config = dict(
    num_hidden_layers=20,
    hidden_size=256,
    num_attention_heads=4,
    num_key_value_heads=4,
    head_dim=64,
    intermediate_size=1024,
    vocab_size=2048,
    hidden_act='tanh_gelu',
    norm='layernorm',
    norm_place='pre',
    norm_eps=1e-06,
    positions='learned',
    qk_norm=False,
    attn_scale=0.125,
    bias='all',
    tie_word_embeddings=True,
    parallel_block=False,
    init='uniform',
    init_std_qkv=0.0425,
    init_std_o=0.0527,
    init_std_up=0.0608,
    init_std_down=0.0608,
    optimizer='muon_variant',
    learning_rate=0.00852,
    lr_mult_up=0.865,
    beta1=0.95,
    lr_head=0.00609,
    max_grad_norm=1.0,
    warmup_steps=200,
    schedule='wsd',
    decay_fraction=1.0,
    decay_shape='linear',
    final_lr_fraction=0.0,
    batch_tokens=[32768, 65536],
    max_seq_len=512,
    doc_mask=False,
    train_tokens=258700000,
    max_steps=5409,
    dataset='wikipedia_en',
)
MLP neurons of a small language model. Each row is named by its layer, matrix (up: input weights; down: output weights) and neuron, and shows model dimensions 32-159. Each number is 128 + 24 x the weight over its row's rms, rounded and kept within 0 to 255. Numbers have three digits each.
After each neuron's rows, "fires before" lists the tokens most often just after its 100 highest values on Wikipedia text that the model never trained on; "fires after" lists the tokens most often just before its 100 highest values on Wikipedia text that the model never trained on.

L5.up18:126110139120160122143140147152096168158085137160173089149101127141145149104095121121130099128108131127105140087140078142125126126175145135159089075156098141115110130141145122146093062102095146130144131094115094149070141133121148090138145127106096136149112129089160183129134121130130106138138080150117119102092148156130132131138121173145123140146140130149103099093090115125120134159181
L5.down18:105065140122153125138134190144147151200083117130141142136119100145127119177099117133146141100087141130174106095113128147122114137155099154115116104124166142143155103165125069085136122130113129144151132119126075101075123083114154139137154128146129109128097098125107128135129125138144081134131147160159149113157140145149149124112117115124109102165124105131111124140139114123115127123167
fires before: "\n", "-", "The", "On", "ent"
fires after: "===", "==", " ==", " comp"

L3.up842:081166139120098121126145106115111112093115098145130091174096113141166116168128120135170094108123138112157096158146076157127148111121119159131159139107143090105085096137133119162161127128147104142160162065148109123091087123128142131179129128079090134141163142112138102139154164148136152125113108155134130103096090162110118127155129136126111138147128117115152092133162135110095089102104
L3.down842:124090085161102147129128117100113121133115096136146103099174119110140167122106168141124071150113120141161099142105108145110111166147118154161121116154109171128122093145128079124145129139128135103157128097139145120122116122123081151150165138109137124119083102131112149084139121124098119128137139120147158185167087112112112086133102136175121099134094139139115134083121113151097115098090
fires before: "e", "t", "i", "ment", "ed", "li"
fires after: " de", " pro", " ex", "vel", " su", " Su"

L4.up266:138114106104111132148186115124141110125105163116120151091112112140116163106125122137127145155162143138160125144158120203119109121108146113107145125122129104075106084144107121146137109137140152136150082152143083102132160091151130101154141156086090127145145138093144091090120108148100113179147129136162129126115141117131096105138125125097130091110130144121136116151097138143144131108119
L4.down266:178152133138170096119111146148116099156106179117135084109171146147119134134105094076127174103107161128118133119131148103125106149131132121112144124116158148154119138156142147120106162148143145144150135159135091150136099100109077115121120129107148158098152110096102134107133136067151158131137143119111178096142143149169098152135138109112142166137146102169118144126138138069120126173144
fires before: ",", ".", " and"
fires after: " 19", " 18", " 17"

L7.up657:110125148112133109150148123153121120154124115108106114092151151119098098141126125146120144115161120085147128135136126125100151164100169131093178080121121137170114100089121124133105143117087157136118161125156171141140099131132209136127121096096149123094132173084108150086133117145104148142135119101125140149124175169135133101103138134117137128127088098156130164121178109137149061135140
L7.down657:134137158123122130155115073100162131115109070145160152142134124091149120145094139150106102113164111116112110114107102097146147169131093146144124128118102109117153152156146159104123144149113159167127110119153124133142128105175140138170094147115122175115116149141100108147100148117134090177096137159092115145121093127089106162146115128146143128143136112129122112123108125170127094137127
fires before: "\n", "-", "---|---|---|---|"
fires after: "s", "|", "|---|---|", "---|---|---|---|", "S"

L3.up792:120167182121116175153127124117149119148142146172110114103124167136102117100108145116116110103124106160110148172114111140124128148103126131103144122147151143136146123141126108158121134121119098105092148165110115086097111119134148122145159141119158154089136081106107174103085127135109110118109101136139154148105101113138136192150108171107136142078140139155134136131124155094158158117110
L3.down792:137091090142112158125185148141142108149135109076095108082173157135126082136133159063106141175104088124094110143120149151093132091125134159142130156096126117139158115123075160166098127144152146120150158135125144121110130164095130107136125131114126108118118154159147135135166089140141083086108137112107125124087133133164157104102129131159097116155098142119121098122106143115155102164104
fires before: "|", "\n", "-"
fires after: " |", ")"

L3.up333:136159116171094154133129135145098165131148110170131106147131143155123137127094117109126138101108124123170142077159101125083163118128131124128145092145070157155158149146088137126164101144110120150141089085103150094118110146148142159117096124170144172101144128125115122156128153108135122123102122142154151169145131112117130180109104138145137122126150097122083107086111109116172169166153
L3.down333:152163085145092142108118134112122131122128128084111114102134068159152096143138136135105140122116128111134086083121101138129131106146121153142103135162096142130099143156100129131134116133114118150112104137100125101110119133123120131119116095109135145128090132133096137104099159121123090146111148112142143168128169127141116158131160134125122131146157155119089093096123092147118163131096
fires before: " |", ";", "°", " ("
fires after: ",", ".", "2", "5", "6", "7"

L3.up1016:150129169156172136155112167146152150110099143125095141108092135103186130089148153134128091123108098134119140153093142106119113106121096141124090089126137140107143150114158073135166104168077168108157111095136115143140149128106119106154172103129099157125140124122134168150135102132137119139124110118102111137106152139132127135162086168151158089102125148126104100102115123140142138099137
L3.down1016:091169166150150132148101145119135157148131113173098140154183147119099107123112136094139139106094142136157131090147094143099128142146131122101100147130148116118184190109134160102068155142141125156143118123137126106130115113147106082172126128119145103127080148109146107114102092114098105146086152154123130130137119148146144126099102129107101122131135139144109110144126100100114108115097
fires before: "\n"
fires after: ".", "e", "st"

L3.up211:124109144136149108180141090138113156110132111099100091133101116136113135121122165122111114113161120111149103108137116183116117094169139075137113140125087107100121128147128131111104116145098127108107095134127113122151152113114110129140129099116128138147093125159139134127150126111122130133150154163132147161131131100098131176099099141159089165137149109134143121123096105148160127101150
L3.down211:081112140101126171129162125120118157126166155099112125117100109149122123132120141098118161107089113128120124117137150146121112091110122099120093147129086092091158138108113147135125063129149136115134110158085096166163078156146136107122153126133128190154160117083140130146141117107119121122134139152087108146087095148131124173152150162124136116123090103148109139143180175130154102088127
fires before: " |", "il", "-", " of"
fires after: " a", " |", " ", "±"

L3.up856:155123140148139154158182092123141130143103103158095149107111140128084175105122120126117154120119106153094145156111152118129157157123119144097123149091087120143103151128128158133170144104098123143136143146155147180150142121132171132122114090124088099138148138153160123127149135123133149115115114137134122118144140121103124145077145111116113131121127140096156124092102125121116160123141
L3.down856:145127168117112162113160154135111096123109142145111128129117153153145118098123117129100157137130112107143130106087158091110146174169126153107111127101071130121115143110101072152164165136091098134109129110106158156124119119128136113118145117081123153159131142125141153106117086108122166156149132140107089143134114148178125138093139155133140110092115090101105107107111145137118105147103
fires before: "\n", "---|---|---|---|", "il", "-"
fires after: "|", "\n", " a", "|---|---|", "---|---|---|---|"

L5.up226:140121089177120124132141101101105149138115117104158143081096082103173121134138155111141151099131124133122141176124165166100136140122111124094082144159145148156136116149095137138111131122114080111168107132145115094130160109110096110103172108122103086170171163119161113157113163105119129152104120146104147094101155148123128139126143126159174169111101119132079130160083175144101135142133
L5.down226:163173110152121164136131089114045131115147110134139119115138134083124111150114138117120166113142129120133170110131142151083105152140122159120129108156155121122175113113123129174105144113105159106150169143128124160099123147109140122092166164074133118130120096098119125136139145104147153095115137125136118094125134145148121127122152102102159117151111117085136098118136148153051169191169
fires before: "-", " by", "|", ":", " the", "H"
fires after: "ed", "-", "---|---|---|---|"

L9.up409:123150176147153159097099099115172125154129104100134148113123141117161102145163160090158168174119103138143154135119127178116121145134116130120135133127142074108113133207169141138115133148160145090159163165137141128087168102101130089140171134115127107106126162116140164129129116103134175123127134130142111158125121101109157181120133149114108102108148133141119140080091100121115119132104
L9.down409:090117175106151146126111124096107126123163084167140135130151134099120132145117134150127115113138116068144105091156123152137130141165139110153157132133139134152120125129142143134122118117136131114168114134121120169127134140129143102151161107140132103123159142123102130148117150134127103120122129131164106154137114155105139162128117121126143131090128111101081122103094120164180107081101
fires before: "|", "\n", ".", " |", "ir"
fires after: " |", " ", " 0"

L6.up380:124128129087172112104117115165103143151152129110127175144105105146129107087108109200139125117142120115108153128116120175165135117117132146134107117121126138135137155123177106140135142110146142151133110145121108103094136173150135102116151165113145141133107145116147131120111166190112141106106097112093178128102088180084106172107089108113107110133098118130172119120115151079119154125098
L6.down380:132145134129110152104167149116135111178161131076129126119115105133075126093096153107120133142129140105164143150128130172146178138138132110147129136125145122092126180135130134131105121132121136124123140130109144125146195107114123155138094133139104118148141111092117128078131135105091098078115117127144119149149192120161135127128120091123130109100171130104161120144164158075135146112168
fires before: "|", "-", "S", "In", "The", "N"
fires after: "\n"

L4.up271:118154122132109177169114140123170115162129131150093148078126125110123148113133181090179130116169124113154130113124116161127136119107123080145146150122146139127159140107080140143099119130085159095118117147122071124164135101147129158173162107109107154103146100141141119125098123150076138119105108147128122098150108146136144144146122153099125127123183158146172103109140141119145117109109
L4.down271:132145159162113143109138140131133104147149100119115130085162176097173119140138110097087129101154114111121143122160160152080147124103130157077073159116139122147163160115113151169109143121098163149168170112142137160135094100111121146143103116133104121092166136154126122118103099118121136120150134126142159106115118119133103144114105149147104154178158121155129093136142139102112129150110
fires before: "|", "\n", "-"
fires after: " |", ".", "s"

L6.up856:130160131160095113140144159147130113101163133132147118111111142119147120104133090114130122145123131121131196076137101106104093154147161166105107149118119150111162140102133178111084091115112120154138103130110113156138126120157112134129153062120132135083156134159155120127106118105060159178153132103136152113106143130139148148117091129108158131177127144130149108156145146093109177133145
L6.down856:156145142103143115143147110178097128096150128071126160114138136135112101116091109146186124103101128161117114107129176109118131125188135171114123134085123139140122147144146127117105116150129115137125117117127123055128101137127134085118169130165114106133117162136144122127116098149154134132112143116130108168108133122109106117114108160177130144105144128145132146080093101149159133092106
fires before: " |", "%", ";", " m"
fires after: "."

L6.up781:148133116104115083138150121098144084117131107099134125111157103064141103123099115129127132087123117084137147100183150135109136112117163127098161155166124124146133135129098107159157142119153161125152138106160136126165171168119102107147132096119105108144108151139136056101135108144141166128144154143133124153153155119123131160149123085150147160118160103114152108148116102103088103140146
L6.down781:176086128106119153139120118102112101102126135148112111130101128121137166187116096076131156136136127119138098104116128171106135129107135144108138094104128109123128142101118113100111117126116102177127084136143145156106130103159161142142160153101163099145138105119136148134129092133135127146098125182153121085082147124134157104140123157130120104145102112107127127109166175141149124168115
fires before: "\n", "---|---|---|---|", "-", "ified"
fires after: "\n", "|", "re", "|---|---|", "---|---|---|---|", " Qu"

L6.up523:109115105130060092149161126155135121161145138119135132122101082133156158138164159121126126146124152156131160130105084195143144149116115130140135127116131129137103114123147162122122151118173168141165155121150134147131109138122144122140106102131113142102142133108138112139137118167123109110104105172173127114120135160113132075139120119079140138161152125110146137113100160124103123138134
L6.down523:124145099114134090135095129119138122090137170098138115129102138130127149158157112119081104139090151093110149129121108149110142096154163134107135117091104117119134153136134112142146146098128146140110146164136160140107137120108079137133112123118155175165093148173166119115120168107106138123146125118128155114080122156128157147159087141088105162098162092155097143111130104091125146088130
fires before: "n", "i", "x", "u", "t", "ed"
fires after: " ex", " comp", " North", "east", "st", " sp"

L9.up173:125100131173145097135133145117098129140119121152133121173122165114156134114110100116134145137163157120150072093118124141110142133106101168131069141129160174118152135099177116117119106116127141125126140108156097117143146134099146134133110121127125113157119170113145159125144106112129107145114110116120136128134109142176121170156093145141130094143131107160135132118120083095133140112112
L9.down173:072113122058129151105091175103133106148128159142112094168105126166127119099095068124130082161096140154118116134106160140132108097132135126118146093136131139063137149111160087126097128109141149145141132111098102142136092090127133149128177136131105128146098147138141156156118114114162117118127125162128115102124123141154098107161137166126137077158118125132089115141149124116166165107164
fires before: "\n", " he"
fires after: ".", "\n", ",", "\""

L5.up1020:108164094151163105142113174141132120148085175118154090198168158141131123173110081112103135103122163103149145086148132153109143102156086137123103181117105129120122074153130136129136155160111114108126124128130132117101146094104078113122131110121122153096134111146112114138123119123133173121127176139146143113162121137124149107140123101126147161107117133120090128148153126140123109123094
L5.down1020:130140142162151086129078124160127110157156130123095189128165139126140142146090120115107168146120125119168097118096098107140111096101136112131164141134081158117088142128138136113131145139157132143135133108131087149120126080151121111109140093121156140143155104140100147124093167131136129129139122137148128130145118163139120109120073157138108122132141121152155087153140107110172093154114
fires before: ",", ".", " to", " and"
fires after: " in", " 19", " of", "g", "In"

L3.up329:157142130126117116071124151100125095157129097135124121123131157107125118115132121158081135145123133120174116149079118102103147102130147100148125166132161118125073133104139136114106126140104084194176154132141082132150128129123141130099123117145162113152088081152162145123131144106131126134122141161097168178094129124112148113112106090100115130120120099060127136130095140126101145129118
L3.down329:121131146113139113084141128117174128146157149077163143130142131098145127144197147126148133129136115116150113128122122135114141132078128129106098101126088127114146122146122138102106129124135174156141138076157157128089139103171132146124139141141142113141109143135147125118116156130129107159082128093161136118143105094178136150115092121142155160102121149141124132142179123110143087105138
fires before: " |", " 0", " 1", " 2", "72"
fires after: " |", " 0", " "

L12.up913:149137109125093127141152121126118133169141161117155121094131153143128153141141155135167136075165133124155122074141101139092146130129100124134129102072089111174110122091120140143082152149104142145096106104155148131123118088114162096094109169146128127180100111122162121147116140112158125115158101123141115093164181146109104108103111073153115112166103102134148094099110123110109145115095
L12.down913:112177141162108154178165148116106151149136139077088089120152098147119157132076114060106122115173113151100142132151157153143143165142135117125137130115134130139163131128133170136103095085109179108112131125111083144104152143110153138160115153094150153137154124130118141119130112138138110121091156116093102116145131106134173147098132152182128137114132116100109123140147128155144107133137
fires before: "-", "|", "\n", "|---|---|"
fires after: " |", ")", "-", ";"

L4.up228:107093152139110127164140147121123138127151170132086115098188128084169106135135146114135125142105120144130111096170155132107163135134152180139117080103142115184129084116143144090118141099191151105077164128113145120164114116109129155136097103122146122148119116142145115120157114128116102072126105149112137105136111103147081135147119097148122165118110176111097109096147119106085164108084
L4.down228:183124129116134094076146179125146130131153095176127133151139119087102112164134135150130115143123133100120105096138107115138138141139078107064133105127117079136119152088117104105149156165176088122133104121123095070145156122144098110106117132117132156159073138099132131131170111140142120152158099137109156072119124125122165123148063097114155141109166143144117105137126112108140111145100
fires before: "\n", ":", "s"
fires after: " =", "ed", "\n", "ru", " In"

L7.up70:084138161107083127119122146094147100141118091107110059100144113165146097119114145159134114136122100123135087115152081155121140140113141163139132125095152141122163097151140122173139118142122103118108116118146136133156097126156077135156161097112144145129126105139156145118115112129100145102138126145141121108150139092115142120109118169127126149107090181128101116103144150151105157156138
L7.down70:111130122152132108127128137135110095129113109139128113123101119142105132149119105115159098146165094115158139135108144092174141124113136111114131140118132170090107126100157100100154161168151059104141108122130150152142144106126178132156120126139113105110155125126116128140153119175147111138136124163125119152111114131084140095112161126148147126129098094118158112072110173125137099140135
fires before: "s", "er", "ers", "ic", "Re"
fires after: " O", "ro", "O", " Bro", "hy", " h"

L12.up316:189148110127185124158087101156136127141139106120112102116095119122107098168108127116113123134169111125137166085122145100134090164161087133109144178108122090161150142146122152134132113154138184140139157160160131178150140103155125130113101078117139129135104151115107155142144168112107127162100135128102097161137156113127117104083101104146147160149105179111124074105120138120142088104155
L12.down316:146137130123118118112122172109121161141129144174104115109121163093127110116127105151132096131115124123139120142152115131170130083175125107091129098154121139153132165137155098183116110145128081136100172139160128103079136127143151177135119072134113165117105114148109118114119136132105138157088134129122145136110113151076118118111110129150084111158146138137116145130121157108088120101179
fires before: "---|---|---|---|", "-", "l", " W", "g"
fires after: "\n", "|", "|---|---|", "s", "d"

L9.up422:077108128102175111135086162134113136120168144151133163131095149132130147133104162122142120110115121111132134109119106162145120086149129117175073119147151103137141145183114120125105106137162136179157140116125084106125120129133137109153124145133142139152096131100193162066107102125127140088104119147130125113103083116154161131162133108112125112156132143075102097135102113132103160139102
L9.down422:115135117153111073138142163163172108113121148101081162159153130125116129133168123108139142183124160109123096119129126122137127110115079165157080143138130115131140128137145133135150118109150154133090154132080097132119126055114123157146154143137125174130113114100181116090190110132145092104077103156115144118085097172130129091124115144114116105132113135127125124135176131107151146153124
fires before: "\n", "-", "The", "D", "In", "On"
fires after: "===", "==", " T"

L3.up848:142154144126161141150114136124156144135164173121136120123119135140123125142119134104108153121159161112149119126117125090093170110126130080129161112117171111128141129115151140075141114083120094119142143088102131152146165139149084095124141176141113155124115163106132139113093120125127110119084156142124159134095153115179133112150123157094128110166153163140117107128100160112118196145100
L3.down848:148096108112139130161136071117168126155130148143158127159153113136145146135132141087092103081098147111146137114148130118144153097119131115099134115098111074121130144104117130118116132100134103113183101167138159134121118138157114094144137126135135138144139187150090132083110095113157098129081137160078136140130128156192114115098116169124114124145172124145100120129131127183137159156124
fires before: "\n"
fires after: ".", ":"

L3.up557:128164104136098104146167122132110125148151106111113097120109101138139133141129130106096089092141112127145120138116157137126124116111132120137113151158101157142135108111132119133146118131189138132132159118126119119160147103177116151161103125105126101136149147097161108108166106096157129126076111146101164129075163118171122144105085091183113151132094139087080116145159112150089141078129
L3.down557:172142137119113108133162093144146118128137110135136087123132165149150125119144148138047118130147080120133150130122112156127134134149111158145134137144084119147123167112119113072126135143167117158130187079128115119113152144133140134134123153127096148139112136113171125134128118123114118112091131135095153173091176101153164105123085120109115147106092157103089101100143126152066111112087
fires before: "\n", ":", "---|---|---|---|", "-"
fires after: "|", "|---|---|", "-", "---|---|---|---|", " In"

L6.up974:112097124102120052157103141121167121162123162142112176105127111131097062078121122116134130128086093171138102120145123164130112149132128108137146112111080166136137189154152114091179103149159135117117099127110119099114140135096128144136141158117112173118142111144117114141139157145124109139155089164063125123165074116138129122163101135126156117122111082105160129134106096156119168115134
L6.down974:115130099106153120097139110148137103154092163167161099143146090148117117078104125113129123142102141146161126084126134131135097149120144101137163087126131186104122131156162109082151109113135126119147105128080159114098121147126116128173118143161111137130107121080123124134137159147158102133146142148075114123155091164162151116138112121122139083146137098087110148127138106097136128103185
fires before: "=", "===", "==", "|"
fires after: "\n"

L3.up216:158158132122150180179102132096146124148143111158130132079129153126125145145128131084156115101136141082130127116108119149116154170114142107127126147125143127120146104162093125135104126138125106131082144129117125100166142127143134168150173131128131149107128143145147140131089114152045129122101113123158149129128091144154146134140139162083076106094131118161120100111100113123115134143132
L3.down216:156115112128127150114177154123143098089120106121117136102163177110149127124153164105132132092154120123146143121114153167105181132104140132135097126112112108137131111121091127172071139123141174111134150127131136137147109090133115154132133102144130134108138152114100116121120096127145103117129138135140123104143104096158108120096126150175117154157163124160154106120132093129107117150093
fires before: "|", "\n", "-"
fires after: " |", ":"

L6.up212:111139107167122140096116125135115119164125153135158127075090157162092115075088113145131142138157170180103080117106118093118102123120111127156145099171118166125110118144187126122114147105114127146080128124123136131159159128136112141191112168115094108133162115133142140117127184119121119154160116138145145098162142098094129064160144141135176118147085126107129157116113117085140154120129
L6.down212:092108096097167145156177110121144124167116189143115114136140053147164103132150138170130135162165140136149076143081148106132103141107125119111128087118142145107091116122137109073079125091154140135084098140119114117126140119114134121178163145135133103134114118122132152093112122137172122116134122182137175103157112135125154128136141124122172101111105161121151130126152130128093116107162
fires before: "=", " the", "==", "A", "•", "L"
fires after: "\n", " one", "A"

L12.up991:139127130160142134180115137090149161118103080122120128137104129120116161164084114138116118088183130129153163139160110101150107155145099130145116178079101101155112114081128159121145113167109130107128098097121104132150134086148129109125157138142105099110153152162154115180137124161124153145075144127103116117096095127149110148123151144106159136140145128108119146170108119159117112122127
L12.down991:119118134148153113096135126118121146132131142108133155118099173149111119096107140168103099130141121152112109129117130138114151134141135124133099122103138126147117173130089098089134111112133182141131119105126082097055120133115141091091156154142123114144152121093140141103115106149173159152123100121101145101144115126103116119135132133141144153149143094151095089139121167150118134088132
fires before: "\n", " |", "---|---|---|---|", "-", " "
fires after: "|", "|---|---|", "al", "---|---|---|---|", "s", "f"

L5.up792:165101154143139104112134071123157131171133114109114104105115137113142150139146107137173161136121171154133151093136130112130131140135153167130117114187156099114107154146130135119123152122148100156136110136115131109169122120119108159116139078129147114103144090135138131139116139099142112127189123134133168133128091158145130157131150104125116156089076149155127157117106101105149190091123
L5.down792:130113153117101123109112181114122143113146123147127120084115134162147126150128130152144153116107134114125105125133170115097114128149190097119172108111117158140088121080125135098124134129100132177172077148167109148126097148138148142166116125126158122137121114132096153100103146126070110121153155122134133107101118167151100086118107122130086148108123142106112132080121119162103126161118
fires before: "\n", "S", "American"
fires after: " =", "\n", " Country", "g"

L12.up223:138141103134132136162135158159157116119092184138140164139140128145108135111112137121145169125090183134110134130116163150139096142131133105098155114117148135125178116130120076116124117117131129089132082112090144107121133150151121134122136095163132118133143139101148124129125128147089120144107138094101130137140133138135148134100150085113138122135127109088147142088137128144102119134151
L12.down223:094124081134188126166117091183136153111118130103117106157118120087156095146121143089126130096140122091134120172122138108096123128090149144135146131122125166127138096121149108153132122130158156182134147154172146114113117136119130137152085150109085137153131146158083123106138125110138150170110104133155127155090116141116153113170120152177116117117081103173166095152135095178134123118145
fires before: " |", "==", "===", "|"
fires after: " |", "\n", " ", "."

L3.up785:126064145167138148096196150159139123154122172170132198129144111161118119140107141135134159150139154178145127085122161127129163158158141131126150053110114108091160172132100164115133110150071114134129137139130093113180139121126121106182115193114102104151076110150131121106125147127133125183117150124149138166113128140102120134160129147097128107141126141108119111125111146114117102115088
L3.down785:161160154155164093089159135184122128163095138150124134096085170153141106071111103121136177129137162123126104152127166142132079125121147119103129117098125123103141141167124097135143131103131097093152146114166160095092141092137125160149173124088093115101119103128121134119139149101133145164157141109163118087097119140145119152127128125120169128141160157161125150130150114154134098144113
fires before: ",", ".", "s"
fires after: " 19", " in", "In", " In", "20", " the"

L9.up751:142118121129131153110112110094148125149145134105096134142143071126130096123113154162103137129155124110140136137123121130086105108115159132135133131095164121144116150101183131090109124159166103160161177119114128171146144104102190145116112106184121189144114120146125119131123186127119110164108144142082144164138131120152118084141138108156153135131154119088127152130135125130116134158100
L9.down751:084160109172141171102041139115123098111175131107099122127149084125120143124135126095119114136111153145118090122112129148151168115154123131150143142130156107079122148161117106090131141099127112145159097126162183169132099101142115131099143112118121098132127136123133145124159143123063105139115137135138120120139171135155148171150132092112091123108157126111101120137121123133143106123168
fires before: " |", " ", " 2", " 0", "–1", "40"
fires after: " |", "\"", ":", "s", "\n"

L4.up986:112134124134123150153068124123135154184114152138100124082110102146092122103094137183156154141109136138109087140108070100073103143156132104132118133102141080099117128130168136106144117140136136098103126110099106117130194147109141116123125134119106150157116100149109135135125107112140138156104138147128170159131104147131129113139171141121145086137107131105164125110151139178126146082127
L4.down986:121084111098095104066163149122129120137103125191098132111109121146109124107142136141151145144114124136162122100113169133156101187119140147089139138086097104096179126110117084156134093127139132142095101126086112102110159142133158145116132188111147152128118118141101152139137154127139115110165117145079118159139089095148131139142119158103098102133144111093169102141154116088152110102132
fires before: "==", "===", "=", "The", "|", "•"
fires after: "\n", " remain"

L9.up702:114108140170125056150119134197106118095076122128112114105098120141152145153101110137145094111146096103191131066131130141133125115120131123143093135110148156133147148092157150132125120149084137172132102108137058136128126087124124172165116152098114154159150170151133139087111121095113115153188129089140141116079126172101095124136120118139134130153153118137101133129152117152123149133145
L9.down702:078117125123125139166101176107134103152140147118147126149105145115146081121131188100131112155103138186128160118082113128119116143108103168140121117188083094098116123137133150117082078164154059132150127108135090116092165152115165130124159126140158153143104123157119128067150143147110102124125127121144091128113131168152125107157091130052115093143104144106130095101124125136139133096179
fires before: "\n", "In", "The", " The"
fires after: "==", ".", "\n", "\"", " =="

L4.up923:123167175117166120167170126125141136132133092148125146112119150108124127133162136145130100126145120098144145136101167117128144112088103131110112096143147107068145120156129086119130105117123117101168101089090065146120095103145100102055110125120126156094118124102101165139101167183084155118124105143118125121177120147153128128123126115135147110092157155142157074183155101146109171094126
L4.down923:146109095135120140164125135124105115090134172094112101112142111120117121149124153125160148069096120140116185134121103101065139103115119134098091152114172119153099117166096133165104127146122157149156151155118169158128146123144128100185150087136152140129151117115122121133167080086148144103112144155161159077098114119100120136138139149186145115150123109147104140091123138121126105137101
fires before: "|", "g"
fires after: "---|---|---|---|", "|", " st", " la", " |", "r"

L9.up320:195153100107176115142105096126125119147098163141120065101152134077142113152127125121126113122128138098169132113154130115087129146122126144078139166094128133157140109106119139153099098161135141119144101129141121147144115089146116096146150147108114140138103094103145103108084146099136151122112082121131162093099150102153133085115162104146158160134114103144119114143110135090125108102163
L9.down320:141147148123123133136143135114117157153123120154116095087139110077123133144123103120091147145088154145083119069175119125191140133099100159103130109110115131161146185109112109138093082136131108141162129124148089171162109124139151097131172137135159107120144144108162103125113116100131147117106138091192110160112119133163142087112134125160116140144114144120145128189142163145104141123128
fires before: "-", "---|---|---|---|", " 1", " ", " |"
fires after: "\n", "-", "|", " V", "---|---|---|---|"

L6.up276:105113150125137108154133141137148122130108131129128160138128135109158127113096164136127116132108104095116147131137162108098087151078132155115123121105139140152131109131113109142129127097091141151153137132066152126075162160101149133105104151107145154131102118101135158149146107107114105119108128167114136130150115186199122091149091147121068109133155087129121179113107168161117117127123
L6.down276:091165107158136123106124174111159116161135143144207113088145144120163086140133095112093152112149119154117125134119112155126124144112165185144114131115124139101177099156109065187130079166147114107119147090179116079128148114117112143159120149135123108116087137111113107092125105137100093144105100150135131115129081119077116103172135111124121124157156164105110150124166148118126145125173
fires before: "ip", "io", "ation", "ent", "ated", "ity"
fires after: "un", "act", " in", "s", " part", "In"

L5.up976:113127125118142131118094121163128121150188157123139141130068091161121120121124094131152106141132147134146122131108117130145081119148103113134139139089148141125129098089140100118142094114131086128089095121081094096106174158139153101141122170113131128156098139146118148101135147104100158127117128135076114159121135101167150096131141119078153052131096134094125098115114127141160127112141
L5.down976:093106103092120134110157120162122083170166150131144132166092085149105101109141135136141143164119134166139092122124137149165120154123126170112135127076101145130099133119155103119129104088156119134128097151111123143079139153132148101180136143124117140142120119136103153125156128118156116125117149149099108121125123130146138132150094149125152093124134094095142121143158135129152120123147
fires before: "==", "===", "In", "|", "The", "="
fires after: "\n"